Weights of a small GPT-style language model, trained from scratch on English Wikipedia.
Training: 1690M tokens, 12894 steps.
MLP neurons of a small language model. Each row is named by its layer, matrix (up: input weights; down: output weights) and neuron, and shows model dimensions 480-607. Each number is 128 + 32 x the weight over its row's rms, rounded and kept within 0 to 255. Numbers have three digits each.
After each neuron's rows, "raises" lists the tokens whose logits its output raises most directly, leaving later layers aside.

L3.up248:094098094137125115081132180172230073083102138118189180182078180123174090159125125151101105165106133144111156092069151098189085073127098073134161120095133124075173087111123110127134154130111148141111124125177137115051114126070080087180089143194132114165089130130108140130197141116133134104109134092167111162175185140069155133082145183170164102131121107162096094137119159061132081113135
L3.down248:134071108153116134105186088135198101148146141122044167118098174168089129152103164073109170138150097063128098136113152187148087066150148098123122197137155134123156151098167193121109096143128121163130112129142131136143115081129066086171099113121080158115139125164094125134136173145088150080157150100167105132111088076143133096058135089065092123138125126081160117157094144160120157125142
raises: "'s first", "'s", "'s ", "’s", "y's"

L3.up954:190090136129137142154114087151176122147107069120124173078119138138079091122068146102130139169123120146151124154162133045149148125149121140112164144085126112153181108180135144163125080153164109131151117113050112147114138119160142152107136155143096050041115115139115119180116138125109130115137110154081040134158131179091114128206119065158095104173082105106149100148121102176161118162095
L3.down954:135095143135146131112108180141145092136103121116149062113149090107177141113111173144140106095092121107055130098119157081132140174092138127151155113106110161107173129064132077087156120155148123133174114114114092112170152151168136111172118152128143173130165179133083103156097105084142127144093067103113114092145152090062135136120144089090089155109114118131130099167048126098174133125121
raises: " he has", " previously", " recently", " which he", " once"

L3.up1980:170134192149059138124181108147155108108144110133135087148202103159149099149115107121144170185183191192187080108083166142167135086120149094106099146125172101148129112131132147121137164151124104125092137139134099107125093073164131111064101115119161152105136148169127106117106102129118096184098133095124185080161160119122136146165048168109139148171144105161161145114070123090100131169089
L3.down1980:108137159130089096153103137128118143130036111150152121083155102100137137135107129132089079094098149165144114113194124107137096118129181124113147118071093125139062148151136075087160140101157156163098119148162127161114124140133158116146091207151172127134078133043183121142069169165098124122098145114079148105113150162124161143097122154089111112174133114167179147136140136134107125125132
raises: " itself", " himself", "ess", " themselves", " move"

L3.up1163:149121050140101125074123148171101106164102171114134179127197156095153093176115096086121131143094106159134137166132139105137153117143122142150188054145144073165137150153075178120144121126095161106149169130141124099118136182214179173163187111179077074122098118191104120086103134166131141166140115152141133088137130164161136038140091137083128113160131110153100120134094101109092136144140
L3.down1163:078148150125153118087122193123115119112121152093087171193145118130139117125130145176151043167111158157155115140134102115134134135093079129132167096206168094105158085135134168147069156139171078139081155095156144138101161124145159107134068182132155076075176146155130131117170139098193108188140139104130092128072148151136160050171111114104113170089102144177118115097132102143124122099186
raises: " years.", " years", " year.", " three years", " four years"

L3.up439:091134132118078140092102138080093106109174136174214135093158137183096083097222093183179133144084142124162120170200148120111091144156147121126084155141156175145107190138123146162128177127066151146139116147124139157122130144115133084127163135086104134176114126109131142121156119102183083120094109139120091065153122122114117103069066149173144109148115155095122142151098173123112141080093
L3.down439:122118143146160147093085137152168096099137169139110137092119138115157105158035191085199150110143119202139106106210200111159099148086144074155094141119133094148098154166092117148116148117059124128116132173126098133106133102170095140140153143165130170140147068138137079094132111163133125120086131141155140115087144065181174142135140142172205135205157112109109137121176103124162151145106
raises: " him", " him.", "ing him", " him in", " him to"

L3.up186:140126174140083115110183173118175175088110130137142103165093073194116137129197165149105112151102143104123092139145129126077080119145173144089124143139094167141081146157160112137126112119073096148107161138101112124163138145153163114134104096121054182106215146097175147095114126092157128136152104110099203089142069060140101176102100157175108095123126060110139207099119094100104128179142
L3.down186:145153177142126126148158115092113140075112075172156114167120106085165079157153137130136191124080092162106184192137092103060114143183124165173128144161190091079074116099106123132171149089086100189085135158132165103172087141144121147134135138087184123081220087137187151114113104159136163151128093051120135138124051179146154144145116141187146179091083126137159119143112101149079126175146
raises: " who", "s'", "'s house", ", who was", " who had"

L3.up1855:155056160151101120119135103198184129124099157103114155143126173132139144159039143148142126103189122138132167104099088108187190121085087111111137134133157131113125133141104181129099163088116165110173160125121103097167142043199104109140094133133121176147082120105160097091167116114084093173110075066147134121157176110128118205077115113147131142155161131149117175087143112117097084143147
L3.down1855:129113099077126081080122113158151122124143160146129116165086158108168113179051116121172135145107100129088159123159095153123186075096080146096165175132175113153126184136107156208096195109120178136067134160040125103197115157161127076163077106116105144177104120127194120129130105119076160150153134094119116152110111122108171149099117103140088146098160154080152135161118140150131113162164
raises: " there is a", " there were ", ", there", " he has", " it"

L3.up409:104131120077103163147105107139096135167125080171170133016091126205132056149121158125133113089123137142169165093123129144109137146109161097126137143152148100104054118155141154162128102166109169081157171161071136109074117110093169129133182145145062155154132122161195125091097105116148150150139147127127142139142177076134203122124147151140151130131114151130166155192112067138185096143146
L3.down409:112146159123121144150097069115108073176144122170079156105123110141184129089111129047153119155101112132154175057153132141136078161146111083094142122143127129041094159109191077100158115135109131143095173145076141161129131105102105160132174130160146164201109147087114091175108144093153113099148136045150189169131176137184181092107156119170146116135164151068121251167156102105201163018147
raises: " to win", " to use", " to make", " to establish", " to create"

L3.up2151:133139113066150159101144150139140143160085139141121110172106118153058120120134137164139086167159110145137085179134186110125145100104116085099146127125183084208152095128130102142145152126169111043078146091155122190165128131132149126117091159048072105063145148105118166142163169111155143099131117117166166186088163137103139127087129105119132111097155167169147141090089111110110192107145
L3.down2151:122135121120147098138145084084187053074133142153138131148176104095094086111136116116167149092118153206126162115121130173111148134130145111155163129135188129104152163146100163101126099098059132176085110133112148090107197056146175090106072099143142186158141092107141078154166178120066099135135129078081059089098155140140149168095116132102145129093138180154105127118147124112163098093171
raises: " called the", "erg", " known as the", "let", " known as"

L3.up579:121095124145130105089118058107119152124123074087129155120200116150125183170136131191136168151119123118175117126183122137136135096101134101099109191099118165126085107136077119132134119146145117118137092107095102167185106102141156078091104140119070125154137072075125159069105085088099095113140167099164199074118075090156144117127119117111165091148130096134127122182083116133156166143102
L3.down579:115090083178198119139069128190132147098109136148094134087208166131174164154163156113111113111173161130140112133249110198170140148136169130069131152145154097155071133103097111127165084152141113073133164160104175127187135129111109123108098155145175168188143162114100115161147195113135171142103118150146127120098117137099140083103107114128164127151172115154064193148154106118184163145101
raises: " him to", "ing him", " him", " impress", "ed him"

L3.up1445:152071135132189123074123154152149113179103164151076135125167077149110087185081164144120129126128140076154118154151142143156159164178155070147106101141175120120150111150084095120127125038123164102146143180096120149099151139182070154155121181132174106154091143135142145097162150131105148140124138144138147144161089108112176094112093140173139146088118133112086157154114081096145144109097
L3.down1445:174145130146095117152091093143038097142137165132064114063131114072129171159098095157178157136127122089195131154133112153156114151165159112102104131113180166140109107121128144096162156123125073161115160130081119144141130140143130109156093136176153113069169127106109168100144140139090126106121096111139114137144082132109118110147104114153226132123119095085124135115085144171147143138108
raises: " of £", " of $", " population of ", " approximately ", " cost"

L3.up2138:115123104160111141091161125109185102091113194107137131165187087114129165180113085101113123129093106228132119103082134119148137102063127172139148131138109050114160179106141137150085124089113170137161110122167168184082132147206137066152147121212070128083072144169189084137174216070114086142133167177149149125139154128120100103172099134125171167161158112096158097148124098138110134077136
L3.down2138:129153158169155134078133151104135114139074214121069186164138131102119117191153095073139109174065157155141165127122157173144177096076082153138140084081154134137145135129155169138110106132157103189128132087098095186167167162214165125147065134144109099090091081148211106176167180113134124133153134153130053088141133175099123141224159152122145127098110122111116115066166104159168128062163
raises: " years.", " summer of ", " late ", " World War II", " period."

L3.up2085:125102174116080157088083058124168127116126078126128160121135116151131146113082106099164159105135075130105107142152036118129070090085142090183169108140132118101100135139068154119150148164136098153164116123131129161089158100095128113075101158114123148113130146146155095149172153109131116066073093099135116113134143163052116219122130125134149170121133155143099163104063150122162129159065
L3.down2085:150152073101148158110128084047148118126124169128065170132096175102143135161097077162135154087114054172185081114122183106100089168171152141060123146143175100101100131115139147164103106079066082153119124135136156164132119149088120109172156094154155135139136147090133114068098103139122195154112115124202129123130080118109144154106110171120117129133089127143170099105141120097069090139069
raises: "'s", "'", "]", " Jr.", "’s"

L3.up2456:216114159130137115174104157105092085150137157164141129163137114139133099123101133088143098062117127159141085124134121148158113110139167090187161150172096079118141100118168110149118138175182182086082211147117127123121135137064119142120122133115125110120217155150116142070141136118110111157087157115104142097116106165193158143123151088114164187224142185145146150133143122116137103158139
L3.down2456:145172153112109168138078155066085137202129115104095164126178153075135091152163119096107128148142099151129191121123116100137163127173087130139163066095120120196178174112105109149097155144160105133094145196085093142160088098152142157141141110154142126076138156149091112111111108070125175154141166074088097124183141165169125134132166111147107159122133159124150151156166101127149169113137
raises: "°N ", " efforts", " ways", " consider", " conditions"

L3.up1959:109160170185159130185150140152165098158141112085163166109155124178095162064241153144134144079099161118107158128162130170136107092130108175124153170098115103085143098163096148096131136107161126143135141125134128083130084100069090119072167100160055159072124186153152176159122161095123090092109121140128147139129140080167123109107127078072162087125129145112175146072076142132089159151103
L3.down1959:104221170147187132152098109109117121147069172109133129145121097090129118117167107167132119120150067165118126109093104165125142024137124156115116186183152160099126113123070093183160145110130110117145132153165137154159103112163115111099097125107077115057081207101123121059134105077129080139118165136160093160154096174148123183142069101094099117137131201123117098123145129129157162155148
raises: " out.", " out", "ibly", " up.", " freely"

L3.up1750:061147123106176117101140141147140122106171149070137149137140099132089181104131123055174112123069129167114126101142123087107125130140087120100099131111132134129120133124156099105130219144120120096113133135127162144147129112139145103144092143128128105159067146137136084157215155059140094118105096154137079078095132126143085147091091143176105061166124109144138166151113125110139107113124
L3.down1750:145152110095178097129132118138170108162119068108114163136137148108129107143093078107190164137089157136130152138107136123170106124187120069081133173151104120135114140189125094113114134172159151131114103118126073081126122178096138143093131108206152091140088070152153118134161094105172184158073151140105119143119158124162107146130098106223150092133167136123145136131113163145134165105134
raises: " – ", " - ", " to ", " or ", " and "

L3.up1579:138164109122127187125180128146078171101114127079174166139136190175151160078138130217079133112126181135166139105149120082144081112165090140129146117169137153119171103090175155122129064200163129161108095132179071091151120101131097161097140083138127153136163139119113148110122151109110123160193133067112142109114129115129121145154153179082100108165132155165151126086157132133120117077093
L3.down1579:025092127143100128152071143182133095083167136119118138174173147152173203087133193164150166173118125166115100121106082127120176143125124085125135100109104124132166170126124140157133087133164087125121096136096089102111079128146066191111095132161187134153112129138176156075044125105111137159147161135120182135144120142158199141138092139103137085115168115136158132127081173095147112099149
raises: "- L", "- H", "- S", "- B", "- V"

L3.up2469:145141159112128101133129109184100157138104131091113123140110184121142112071152158110103123136130099153182129101158067094114107143101134111200131150138136099177132125155103186145123105076177142104151150093063099186122099058097090102093128120132077136180146089123104105129155182174108108131144161130140183088087107054161111205128108120117180145079163074115167075128095180103112120117131
L3.down2469:148126137143100144091119072136168138121141105083121146058117148136103098164135142136106159127189130111202165096138126161137154154111174150171076085177149155111159173090125111135168101106085211076107057145085147133167159043132102062119149125111116125145108126138144184180141099064101123133181171134189084151067064116112131110123091109091129113092120110165161128142112145171134128172126
raises: "-up", "up", "over", "down", "hen"

L3.up1170:091216138167141141107123118193148071095148105133152107106071092180149080145141102077124128133123150129180203150207123125120141160179141108181140090123135102158107052102106111067131117127108173106134074134092183149121146127085136112124085111125127150109163144089142093096051143120195143122092108110162074103175118137177140095101166139084114126150120152080124093094108142096166126117144
L3.down1170:108174198137142132156169141161129117082149181114113140150083195119175079143167137125137139134126139158114148085156164131123136159175137108144096063131131062109113076097132116128132103137128149141135163148122191135104155115125112146091098098160118138119154107115134087096118110104212126078145090158152078095102108114176093128072121175143093104128127114156112160116161166123137142185146
raises: "ñ", "que", "ya", "we", "ș"